Part of a small language model's weights.
Training: a variant of Adam for these matrices, 1197M tokens.
MLP neurons of a small language model. Each row is named by its layer, matrix (up: input weights) and neuron, and shows model dimensions 480-575. Each number is 128 + 32 x the weight over its row's rms, rounded and kept within 0 to 255. Numbers have three digits each.
Before each neuron's rows, "fires on" lists the tokens most often at its 100 highest values on Wikipedia text that the model never trained on.

fires on: "\n", " | Notes |", " | Ref |", " Attendance"
L3.up1767:117139125125142107146145113102158174072111121106135107075105214155149101138209192093140158074182059071149149095124148148123180070114070093131111089121097175162104088159101171092165205145122114184057158123128178136161102135117131146137147118084109128111120187164135127156159124124127109112

fires on: "'", "s", "i", "g", ".", " "
L3.up1211:142160166117119134085128142179122130150151109146132173143121119185072170112131116131121113178129091106160146130160176167169192138164133141096088087193097161115086128148132160127157167164102121154129127112202096111190087115133123097076111110147135111176109087087065128174155157139121071120

fires on: ".", "% | ", " | .", " | ", "% |"
L3.up2729:062133096192144073103170153154072144094185084095143163139099198088164140113149093121178176129109131058145083138127103160163178044121106161135134124137148122155096100139132115104160127151121080121160170093127082165203079127162182085102091106097132109141130145169100138134179158168134146159

fires on: ".", "\".", "\""
L3.up2041:085169129125136100166133115110078081146198148114081133113117136128143172045083156143114082158177113050118118134075106150143158098127135094178082144156106157098153112125147124087168129125132045112163154102136163203149126151143141119051153112130144121154159085142096108094114146094138143110

fires on: " |", ") | ", "% | ", "% |", ") |"
L3.up2455:158124118169088102132174174174109167089172154149118119096141190130172126121093101121158199122200073042121112114185090214135182116152105138103106089118154112120128149167132083096126131095142118100152186079098094109150177136149151134062155153138154097115222105131131136106117101103095135125

fires on: ",", " | ", " |  |  | ", " |  | "
L3.up2131:122095077128137128083174197111171144125139060118168153151131135114162100153144111123135177096100072090140174185168209190217138071103098141127128110112113132120084120158113100133149151214148151163128164114145111169131111128066136136140130123136140103170167062109128167169091053126142151130

fires on: ",", "us", "ing", " or", "as", "'s"
L3.up2353:139131117148105126200083160185126141138060098196139136133156139102148162042101198135081104137099074053123097110129100127091085147127154138133133108119142159113162149147139031176184110136087097076124109115119177121109106158137214090144122131184149126215192142135146120129107108086112109124

fires on: "o", "er"
L3.up1392:145121145166170085170099100085071111164182161156135169124100131118144127091190179213107156170107081159154095090147163146162041152163141181169069195142124128137099119148171180127094147150182102138051136110123104088137133132093125110120121165160129112148155146092097214123114124081129124088

fires on: " first", " pre", " re", " Inter", " First"
L3.up1844:077140105177122160151106127141109105111140143184129086116181136141108138085169176142125138108053113125131099105115150146069142106161084093082097148083153135148162067142151084114135152172156124101070127125164102180173089126162109131123143113156135144083112164136172113125159150050140135124

fires on: "\n\n", "."
L3.up1078:120144086093060077099140146144100170107181105106099049156086186152074121080144138096141123109182134081144135168154125146184155094130104174123108143116144218132150115144105172090175128182136085128141156145105108155160180177127156208114175114122088095096171151151104153135078177105101189103

fires on: "I", "/", "N", "one", "EC", "ame"
L3.up1377:160126139160087145157108185131154139145140185156143158087132177086189147132129129140143136099152106133142142149048159088174108077134123111155020103072090154147082143143087070105185120151197104166143084106127092111112112159070175192123106110091107139102138149130203141111099067143104162080

fires on: "(", "ed", "-", "H", " ", "mathrm{"
L3.up3279:158136088138152154166149124125122045117159163169094124163122152181177187191077152176185096110131076152146100097108104167130103143133067100117159122075074104115111091113108140117133121190151098150138182132108119070097124100095121123110170148127131130163125119206158093167142160078110133178

fires on: "or", "ol", "l", "h", "p", "un"
L3.up3349:068120130090121128233103140147129110158157183122131054094113156165204179083174169150143168122148122127140086107096158149149107125129148131114128132108132157151085082144146151128164114131171075113164181164074157131158092111125128166138135163160167086095111156092062104160101206126119095086

fires on: "×", "; A; H", "2", "x", "-"
L3.up2274:213103118141075132180138143133123044114136090143095089102080141155140216110135110122100108162137073149077127116129103131168091118090179174113083133159103135071127125162147095104104236173144099118139155133175146111125094121149140116068113129154148084132099165082132120135080112082166144146

fires on: "-", "5", "–", "0", "6", "8"
L3.up2327:185151157170059106129124193123123143118168037128108152134152076160135144102081117163142096113116084133177141092094129126167121160137176151130196109137088192105196124159101133099123085160142137174055146123094122077115078134120102158081166092163163148172123165098128182110172141074115133099

fires on: " |", " | ", " |  |", ".", " | — |"
L3.up1139:172177086165088087145158162159123144109208175116147113118092179114177141075171167094115176086128090124134143160222074137112177082154108136149095036138125175139141115156120108101166142109148079097090140086114105110146099176172157108077115158156149155152162118115104157185148068191163149128

fires on: " | ", " |", " |  |", " place | ", " |  |  |"
L3.up626:137131062130126137114143161131146163115202081131070094140127144128152104140172133134184144082107097150100083116120107125169088141108147140098125152195042156156141067156128181164128219149135075146086177115130078124160158174101162107109140092182164115179131126106146156164101156066103114161

fires on: "\n\n", "\n", "."
L3.up439:129166106104108123135153105151108149140226163096065103105029140100087129133126118122179134170124117062146144154115189147158149141149120128091078153141068170102126141130130163129146162085129100090083121107098148172135147106131108132103113121138109106130157150124024143108113119077169120009

fires on: "\n"
L3.up1111:093140102194163124127151136127142136130099158202101128084124174098182128140123089125169068077109142179116164116105125146141158053131104120105084117127118131104133136162093067084161135107159088093130113101071122084107132125129117189163166102125095130134147176119122133164076095148136142141

fires on: "\n\n", "11"
L3.up3028:143139116126160084153147130108173123124119176141064123126130122150098095156145134138133090111095100103119136136095129129142128164142090176061092172129056123127086114138137170147134122088162131095116057087100124109154146123145123171109138120161127115111149112129137186149111153045178122102

fires on: "s", "ed", "els", "ing", "ed ", "its"
L3.up1316:128118128153077135143140164155113144143140117166125080099138178167117134064134123121111110112129152096114155121138124162130035140088137124104071136120092138181125163138103177112126127099128079124080148141136106117123162080152125146046162104184067109173140137116154148178090166144124050088

fires on: " (", " in ", " re", " over"
L3.up697:057146128141102161116075090139129125063123130170107123150102171126111160178075134156158130082188119136175104145136164143160117168085090104108144161093125150091069114149089135094125115106122143099138179093117090111166135182202150067065146097123074113145092108124051109175099167173167119148

fires on: "\n", "a", "-"
L3.up295:147122109170109152126138130152116123171149110161099101111132156142076116162066083137173130122128142071183150124110104145142180148159133134142121140110068146094053123160160131156155179128136061124086072150117075163165115179137144113050139097087127125240151109109069154140164104139151150098

fires on: "\n\n"
L3.up2181:135128101115160099084169136126124106102148112142146085125143145132143152125147094140116134161157100113099145094144177100142112051133100136102063098140098152138133061128127042137061150148140075059105182129144163216169133107152129130111114114115178115141151104094132162127089137118093141103

fires on: "–", "2", ":", "5"
L3.up939:150131136151078050106126196148177137102124102133078086176093126091094121143112149120147171123135090061138205100215146139121127141035126150026165118130105136119117147136130091156182183118193178073101150109090116082180150118092163102105111168077125122134156097135159137160089142143136114132

fires on: " to ", "–", " and ", "-", "+", " / "
L3.up883:140156088131113137161125080146089134138117089155116142139148146123143089098088115155134082132116117120154173172105160157082075113100153115084100115096127129194117172162117111168144191059155142132122113082115138159196133095132171143132136141110105129098080158100151138094149072131138128187

fires on: "\n\n", "\n", "1"
L3.up694:179109104121126170154128155135190094087118159141116073118115150139108138125137097128130115091150137087105124112127116110185096158106132111102111130152062100095128115144125099136124104099158052134096093133131136111143146142097127150102140047112136138137145098145156173157107151088217112113

fires on: "\n", ",", ";", " | Action", ": "
L3.up842:184126129139127105142086130151130118055097147104131155104112166174217158131126132110160065133101089113124115190052079175115121158126133109146100082030121142117147114173126117132198127130168113134122141116109134165237076110104159171157139109095127133187144127127125127152113015084183137146

fires on: "s", " that", "s that", "ways"
L3.up3201:141131070175140100119133090124138103121139111116089127059126132162116100110108218135188124148112079113126108051220107162127145109155137131123161092130104179090187079126164148121142194144127126084162169114149168135111111151143125159102154177129191120130120097161151158171147101117177127149

fires on: "\n\n", "\n", ") is a"
L3.up878:090109104130085128129104194204131129118130167135120134136127159148134128090147144133157147080167086082149101138120110127171077125129113121140142057154132141143140074179138094131118123131162102103210132080137126130127107096109125150134127100143101139190152172112138141190151147129168092129

fires on: "\n", "==", " ==", " year", " |"
L3.up1305:098114145113091159112128069138085141046154101155177140066124129138150140072140111137155119104122098132153142097114140117178142100178111123162096118097159138119160110147124153062189141159077134129107105097057109157125107138152183087114141098113126134160155135169109107130131083110098033085

fires on: "1", "2", "=", "|", "\n\n", "=="
L3.up2651:153139154103130118121125152181132155137146078128069109126098123120078130086104126136146114141146088086111178151154122181170176129130100070107083156163103129101136142153125147125125143186140102070142091105157088110123123180100172214116099060128155088130134155097131162125117147155093105119

fires on: ".", "1", "|  |", " |  |"
L3.up689:100134085106100133123119151155141141150086168119109103124098167096159150165155173112144151085150105117133153071124125114109148115109078113143154133132130167145053136162126178117159109133116086084126143087157151146177107168136124202012116115142122091124106157123137139186106134142077110119

fires on: ",", ", and", ", l", ", in", ", to", "ing,"
L3.up198:129110164121101135112115162181118131172157082169154061137164129157158248087175114120121166138116107147169121101119091137133159126096099208102111048092051188078119141151108108152113166128115106022148119110152150073139150160087144123163147164124185097174061141140144092159081094145119156122

fires on: "\n", " | Episode: \"", "\n\n", ": A", " |  |", " | Notes |"
L3.up3455:153142109147144158156119099104118159108119167146138147163119153122159111069142121104162171130158090117173060124119125104123162069134134185134113105124098168178132103088100135132135165160129091126111073069097214117167136107137149137111134190131136130140154115181118129197152061106157075085

fires on: "\n"
L3.up2631:102129130179096090098130121126112141121127086176178065095091153111193139075125130140162129058127116085139167095195143146139135129173114145154069072101194151115158133157097138111228138172109037128055110062119203130132108183116117095113172097100115132137114170135115098158130116150166150103

fires on: ".", "2", "5", "×", "(", ":"
L3.up3107:095125087111097110126117154208095130088180116165066106143081158069146134157120181141125159104168047111105131138163097169156201156140072137112091075111094157049150164146047127135160141125115109133100121138127163086233129117125149086098104197129100105143130075078092144204127106134171113085

fires on: " F", ", f", " and f", " the f", " of f", " f"
L3.up1108:168118120100125118178170082138061152111147135123158120078220092195100129095039189165175139150148156077139102087093115163142143149179100159073132135156157100099137150126156152116101140174112110092173178112126078083135146164139147155130153168149045142165121125119151152149176143184098111093

fires on: "1", "\n\n", "In ", "\n", " In "
L3.up2373:144110146097147156099172136147153153130108118157141114102135175093127105129161088148135101164187156167120103137177177142141185085132147194157128176129112129141189133151123011113145160146082021108093144116144110154061157173121150179203147100126171135198153128056102133118107172191154067156

fires on: "1", "2", ": ", " | "
L3.up2667:145121132121107125092132140135212149035142088130130188151110158141094178103111093154099142142121098129179126168117150144170101173140113136108094116122123117115054064162134100146115187179156099134144115104171112141171100134103088102123113064122128165157194093142123106144102170132128061102

fires on: " |", "\n", "\n\n", " |  |", "a |", " and the"
L3.up1586:152155114126165149095151177127155188103163137110080137131102199123201113103164137093145185082175076069122100103150148158125135013122151105082113118157152178181118110118099128121127130152168143107112141115119122165135105215162153181120146158122120126083159122108135163141152140116117142160

fires on: ".", "\""
L3.up305:130116133055094122114125092107040162121179092126131133158078107166098111145074194169107093155161129091183131168124109141177155140130122115112036137139102161081073098134128172111131124137154091082129121100076117133146105136215092174108119103177150136191140119126129111126124168099115131096

fires on: " –", " |  |", " -", " | ", "\","
L3.up6:115120101122152114060112162126088125112148123145125143138142118084141076156085164095164147099104096077139068147118223138124118099095095159133105125160056180167104102143093108102153145137101130120189090095114105166178131132114159188056110132136126136175129107106112140145083088109138176126

fires on: " |", "-", "|---|---|", " | MF |"
L3.up1886:122111133109105151136112096158074100111135105146101085127085136164147141122095141101157124158152140106121146102100160122109142115194137098153060127175088124115090117140136117141155134110110102085160127073142065169161178164077147143067152186136112107190112114111124126091116131091144171126

fires on: " |  |", " |  |  |", " | ", " | Main", " |  | "
L3.up1654:146128080094129089108093111134107139094135107108070096140094137118139147160133130149175197061121142123129101205125142118119112142131083113061121109141073133126102089137108123165085198184129093075089080083087075134167138147120126136075107168172065135143133103126102192134093118118139149084

fires on: ".", "S.", "a.", "e."
L3.up3437:090131092082142114156123086127086107110210065135102132127067086135108141154142111154108144145137127110152103142103236162151169146116084164140120107168102156107100098139151152066183115118147103134141134088109106129230127194150105155122132088146126131137097176085099107158119147124168131086

fires on: " |", " |  |", " | Notes |", ") |"
L3.up3376:088143099177110104140108129185107123111193172119095162087129132130164158049090159109134162107176091087131099165101130136121180048135112129091099067141126162162095169147131120111173190118135101081096156090182104151176133180144157161071168116154155128124169089124097096115149121097105160086

fires on: " | ", "0", "\n\n", "°"
L3.up552:174139145128112066134133168214145122145138108056148151101144157120120186111100150133125115079152084076120149158125139195148141097114164126115089060083152136111144136170173110127095123090137120101106164072152084109253088123158152102130128185131173116135122158091158150113112110145121122108

fires on: ", and", ",", ", in", ", to", ", or"
L3.up2066:138114162111089064130105123225115131092148050144083121124059134113134197114132104140166218102151153146184100152098116137136149133070102149145073089129118192106105147135154193155154122135132143103162111114146110156162189194139123172146101157080157113198166147174125142187095088161121152109

fires on: "-", "2", "0", "7", "01", "6"
L3.up3329:186175048175115111148117133131164122000130056115091149132124100159109102137125115109107157131108044059196138130151116163136131125131095115143108147142153191113103065128105131128130134133151119145166136124071147139166144157122112176079188112128155114165136119146122148137108112132130080125

fires on: ".", "s.", "es.", "e."
L3.up3163:121181160132163072141180150208106100068211129152125135130096116152113116120148124150192159097104101076104104040105209132116154104130148107089169098130145133090149039162078137177138106194153118105145143131160101167134064105114140073111151149155163166092132115115172135117077154104137132110

fires on: " was", "\n\n"
L3.up1291:133137110150129108114156105144133105117187168128083095085172051163162088140080099125153155129165095105120139063134160111186095115058094157125082092123065182077093109122087113148098130132139056082080118135173107164113118107092182157025097031130132119129155148098179154160107125127096134095

fires on: " The", " In", "The", " As", " | The"
L3.up1012:139164140107096134115100194174082168110155106081137098138104110147128087113139150134103159103135104086178111122179151145219094163058153173107151086088153163162072127136128083111172180147161080131152099029144081114140106152113142133131226125153105103179127136032145192168102140055078152107

fires on: " | ", "1", "2", "14"
L3.up1872:145177097100145142131158146148168199111125065113093090075119069109138151143101100112131139088123113131147184117153163152170123121144145174137080141128101154076062107144145134156142147210191100070145166149092112171146118139129136125083113108111159093204124175158092230129126145114145116101

fires on: ".", " | +", " | "
L3.up1141:196131126106068092130138193198147205092110144147123115133075124109154139119093107151154144042156074081146142157120146098224161064116083110085114090120104110134094053118098080086171147125168126173165115031128087179172129121115122133111170076095155104118133142083094141136109160127146118159

fires on: ".", "th"
L3.up2970:151137145124128083095096133177128184118175131154136135111088107136150106142103077134145160060154147124107147068176132122118182128110133052096087135162130161052136106155109124148156109137081128132096136137110131101085142098149135136145134126082136135103165129136131119182121076117106115109

fires on: " (", " (−", "% were", "\n\n"
L3.up3247:174105114154090145169164168124138079080111061096116121123148127142152093111142096159129107163145094068152133131181127182180109129137127133156118138151123095072120131166126124094189066165134145059126181150146126175130126142121202130100122115152141101135189105142088109125046150109170095107

fires on: ".", "0", " |", "% |", "z"
L3.up135:240122087096086135125133108213142180149159134190166132108121197124137095143072140148161205088170097102151163131175138166155155093147079156139082090112154177109099106201105081085150138127128089147120118078117093097178191127133175130081132139099158121150154107113141150128156082156086090139

fires on: ".", " | ", "; ", "5"
L3.up1345:094119126123115167133070146078090101104107134128115095123091134087119175077194166128119112143131161119126140081131151117135145068071115187071111113128139160107102099142165087150115105188133087100150106186172168082162120130147178105099132162137135122162131127201151155154121098153099107113

fires on: "ine", "one", " metal", "ide", "ane", "ame"
L3.up1367:183165126209093123168060148100097130131131148080092079104109104110164204109075146161103141124184131100158103104071135119155084119140127106108115097111115144065099080127134104112175224135153113148127152129083131114150094163168152152188164104102140123127139147137125123158159045124110128128

fires on: "-", ":", " ", " Top ", " in"
L3.up2204:133073116128152104083138095148116113141124172121113118102080089165123095173078146150157180119089129096112122105111133167106122127069135130134126125148177112151120106131096123098129101074130128074110165079105077125161109107156137167098139154091103101152139126175162142084151110097104088048

fires on: "1", "130", "reens", "30"
L3.up2233:110155086178148068086157132160158135143165100108091122136171100110136188217100153154156176104104104146123123116134168170099207061146049173092090113128123103118106136106120114138181181163166141043132103091148133109131113123121123123126143172149105125133180119095125111159153123047108115125

fires on: "'", "s", ".", "ed", "er", " the"
L3.up2543:072170061137101086166096192141109099155131124189121067144109109074166117087150134167090141120094116083164110136186081164073067140092158095041117106107061122100205154148116134115099095134139053130104177093113080115158168109107144103111107143162077100158177176090155115142106156093071158142

fires on: " | ", ") | ", "% | ", "; A; H", " | — | —", "0"
L3.up678:170115088183092121158157180175122163124192154123157141116107187123151136138119111154113220092135093129155113160160090193173172123160080125063105045095126116146078173149200112092125161130156112141167118075126097096197121103141156110109134148116170097104151136135167140182150121125068090158

fires on: " as", "arl", "\n", " Al", " |", " substitute"
L3.up876:202131107161126172085158189127148133138128120067132052128112136105082098143135116108171140061170120066123135148119137161179096150102112041110111130176200145110126098150153099123122191119141090173174106094139045161147118125103159159065169114128154131213145105121092132163097116089136150103

fires on: " | ", "\n\n", "\n", " is", "; A; H"
L3.up379:111135111115131134137112154139134173174125155143129147132103106146101133102130098162149134106170090114115127143112153134199108094121111112122102145157127184138098112132148146113137143142107056055140109138111166100122076127074150159156150151170120111158145201142141162144113145141170083087

fires on: " | + ", "\" |", "\n", "\" |  | ", ") – ", " place | "
L3.up2213:152133159081060041102076093120121166099176148169147169099167098143131204090079166130143138118166112113160096141118113149186160139112111088161106107149104118106123108152170175013132116124137096152115108124125128066168128127095122098069121108089144121139164166112095122127124205084162150113

fires on: "or", "'", "y", "an", "e", "er"
L3.up2780:124167078101099139192083155171171107107143206191128113171093155118142209127143146197107124147129169089147050134090160137098103124125138118130097127112115109148092145143164150066112083105184059109137163132061135135110149119148118185093122179129117119153187167136126168158103151110078101073

fires on: " c", " F", " f", " d", " T"
L3.up720:096207146153129069112148119151136170109157148140142140113176088139112167142072089218167099080152172144149096125162147143156137100115113188138172132132104147148134054118064147102097164136158126065149134063171147156158106206149157145156148101118101111202123115151150120137165112148137146160

fires on: ",", ".", ";", " |", "2"
L3.up1854:214098082146105125162123139156108183133128155201051096094134158115132171120099122118164099125108044114106194117093093118143050161027145139106113088091158110058110108185116111099162162194145132094122206135137085142155082151100184177087118145121160118175159130110146171156116055099089076149

fires on: "1", "2", " in K", " K", " in B", " in S"
L3.up1038:155107119133124158124066131174126141108081187173127134094127170119098095147120144177145188129132112158165130121125077167126109137104089133102083100073125082166043123183090187078112108127163098078117145106065119186102164165195131216125128102111131125144134112091113175095162122106145062169

fires on: "i (", " (", " | ", " =", " (born ", "\n\n"
L3.up3467:115154092068133132161142175144187180118099171108070104152098173134158099145120058105123181084147169103115141153130130119174145061110133149093079148143108121136132127142100134176127133158083094151141092094156107107136107152184163172088184175154101132131154131157097191140158127119156092093

fires on: " that", " who", " the", " which", "."
L3.up1365:126107096111117158110145161133180155175160101131086117100115167147099104110095105082132198098218114164172121099126121162160115178121141170182102104150127172143095130111135167135148114148133094144122138166170192214170105111107158144092104096105150094151132138112116169176126131150174162140

fires on: "-", " ", "×", " | ", "–", " and "
L3.up2450:149103106109112089153162105115141117084135069102067105115188085182096187097173156138162119134158081168171144069114078166211121146127127131130091148093098158149164090154134122124116100131139127107088210160114165139142094151115117120079170095159111098109127148106087109157091184071138140140

fires on: ", ", ",", ", in", "es,", "ed,", "ing,"
L3.up2017:130102120111124118120137127162074139130181126101146084105102156103114163102122161095150167136156075076177149123151116123123146091123102136105085052138063126126100159133106146109159119160080122125158114122197115113149135121109155142100123096076168123188119097173112109142117149098122098097

fires on: ".", "000", " ="
L3.up2738:172108069048093101162110091180114151100138092130070105145121097143161138132074099177153099108127093037177097107138183093161155171165146142105125156176133161112101052140090138127168072150197154167104130130105152134090064121134132101115147122145132109139175133116070101135105171136153104072

fires on: ", and", ",", ", or"
L3.up1286:127164149148123113114101171186114156102140100151142128109116113162150204116103135128188162099176109155183096155120099144164182101104071127096027057073094155123095137128128120105189136162144125122143127133135153118146140170079170074126118187133155104147144148150097124247137038129119170123

fires on: "; ", " | "
L3.up1102:107169110149104124087086180143115093119156172200156135139087160138179105072148150112096119181135125157150094083145190186113096107080115137083086113096116153161157151163149081214098097165166091093091091143183157143196087144147154097110185083154088136154084187109115152153054094073136188196

fires on: ", ", "1", ","
L3.up1447:064118144093123114114103123190080086116131094131097079089124155094160134146140176121158148137203092113156152099109103167106173061092102150131027166104098175089132140137158163142106149209155113062167130122148162140134143189163193160136127166104160104161091179152067146153087092094144103082

fires on: ") | ", " | ", " |", " |  |"
L3.up3568:150064117146147110109116183132056194079169117048130163143105202127095148119123079102142152114187146074091144201101141146174128083109106111082079122124139123103086123171188134113128145163142076098103141150162150092147140126143176116154135083085122124148096120202148200168114092140194121079

fires on: " and", "–", " or", "'s", ")", " –"
L3.up3552:129120141146088127167112156104136127111115142203139128122163127152216167093144190149111138131078058132175134134184108167171167141114139165059149066074073168115103129145133085144183108085138156077179048092064142089142131150105107096111135083185134120128134190160076071130125172124115041139

fires on: ":", "1", ", ", "–", ".", " early "
L3.up749:129125128185140109153122179156166095131135117137135148190071156094125127132182154174111090155111115155126090133128123116144115120197090157122210155127150122096152071110152092180193169093108129161097132042144148149073176151159140071136149094117098123135126150122072129111108161148103083126

fires on: ".", ":", " | ", ") – ", "3", " Center"
L3.up132:123147174134079114111104155194093154061156118146123156091083123088096127088130125151177125132201071122193117130112113143174155118138084158123088071139081135071090150137132127098130092124123104139181144094115108114187100177141133120096098146139127141090150136145118166147111126126175134119

fires on: ",", "s", "s,", "s of a"
L3.up2:106167165136130179143104120174106175141151118098139047092121139089087179118126179158102151158142152108141100098060096128100150107080150157126116072057074141078173119150126136198137142141103142134136104143098194156170107153134134123138124113072186119179126131130089185144084134133163144108

fires on: " |", " ", "–", "-"
L3.up1918:127153125111144134117127130158107139088134090072117074140087114155141171148083136098109135160066094126097181118101117151120133200081164111117105126141070105137108052172143101172112111079137128082120145136132097128164083124102186169127194139156110080186199088128112154133047133069183092122

fires on: "\n", "\n\n"
L3.up1053:080171192133113160137093135107175163162208122125150013124157141095095110078172175179149125132157131149191050080123127127117080105106125145127126153120156152176185152125080161133091145138124072128171117143069148103053134132120086179145149155161196103078151178061118135132118144123063119130

fires on: "\n\n", "2", "====", "5", "3", "\n"
L3.up2524:100150106185163098130149169104136108098114087106084099123133111197169101128112117132138131135090127110129164064141148117196149139122162131044103137156124116112148136144108139108148140127146147092104131085093081162099124192124140171053142073158123118129156123118171116175088116132184154086

fires on: "\n\n", "\n"
L3.up1905:098123134147144140105086132178150123157112103209152147066143151156176106053133128138106139123088111135167076079105130136131099090081126152146082119117173097140124149140089119108156134127127090135138083083129125114108072138086140192187140102163193118095171143113111143171165080156083145088

fires on: "1", "2", "–", "-"
L3.up1484:158131123122123166122129143163176116089152086127080108070125174117123139147132124138120117135174136097167122108176196141154153136156127132129123128114113083082066089148104122107136150189143147164094085114170137087144114168118136153055143133123157116202173088171110158220094113041100084127

fires on: " |  |", " |  |  |", " |", "; A; H", "\" |"
L3.up1618:196139095125115110133156177108074206113124127065135176152092122109133175171099151109094189107152093150148117189127105133120130064173102155095104051097107109181138158134122149118117174149196137156105104101131099101178091160146168104146119186120121166148094109130107140146104081112064149152

fires on: " | "
L3.up3291:154129139122113105152130185139140160099181156163099152141079150083164185105180120147162168093121103104136109144137141121156169076113110155101105118104074136093130069148137140049131154130155124123150099122135108086145112127155155081116160165185143128150140132146132108163132157101077124087

fires on: " | ", ") | ", "% | ", "0", "25"
L3.up973:179119061174082118144153116121126148137135098109183166131086147112142185120096137128126104131139158096147203126155118171096111127116121186137101093105134123102115085170125098077108193151167110086128134131134166160164142140122207094127128118149114072135121153161149145153099144123132102143

fires on: ") (", " “", "s (", "a (", " as \"", ", \""
L3.up1143:121112115058143128160088140162087118090120173129131130137167155120102154087158140127115156168092122137133151101110144129087119134166112175144075121097133104140126143135137150152094077149102084075103154100133112087152189121141177141113126109127104140132146160143099126173067063175135122109

fires on: " | ", ") | "
L3.up1470:190119117131095141134129137163150193130112110140198158135101085137206142155157133117107177156145141097133127182129192157163125102065130158148084141098136196104144163135114104156139129149120090183082072061134105079106114139144163133169181140157160106180102152152091187138163087090141134089

fires on: " to ", " and ", " | ", "; ", " | Total |"
L3.up1592:153144095218155151112161159102128119088112136192121158076168185183134088121117143122101137113146102172152142133104104157149092156131145109111088102097120123152172149149102140172170174115112132167161109073125108142136098157093189150108147111114117145149067202101142117139175095145173077161

fires on: "dale", "ate", "age", "ing", "way"
L3.up67:120091138203127118105139126166125072102154060148165077147080182123101098156129193169207149129197169203129122110133086115134134187128121157135119149130066115067154088145111192163198149033159109112106150125138084158157112127071152090133144125182123142193183151115147187198112096168129054085

fires on: "\n", "\n\n"
L3.up1684:135142146121106156178142140161131118107103112164151123096109143097151133126154118107115182136126114128156158177104131123137132077178129140090065094113136149100149140132141090143133218125135055104145140119132078172138111147136153149139136088132156105227120121112110121129077102108142082114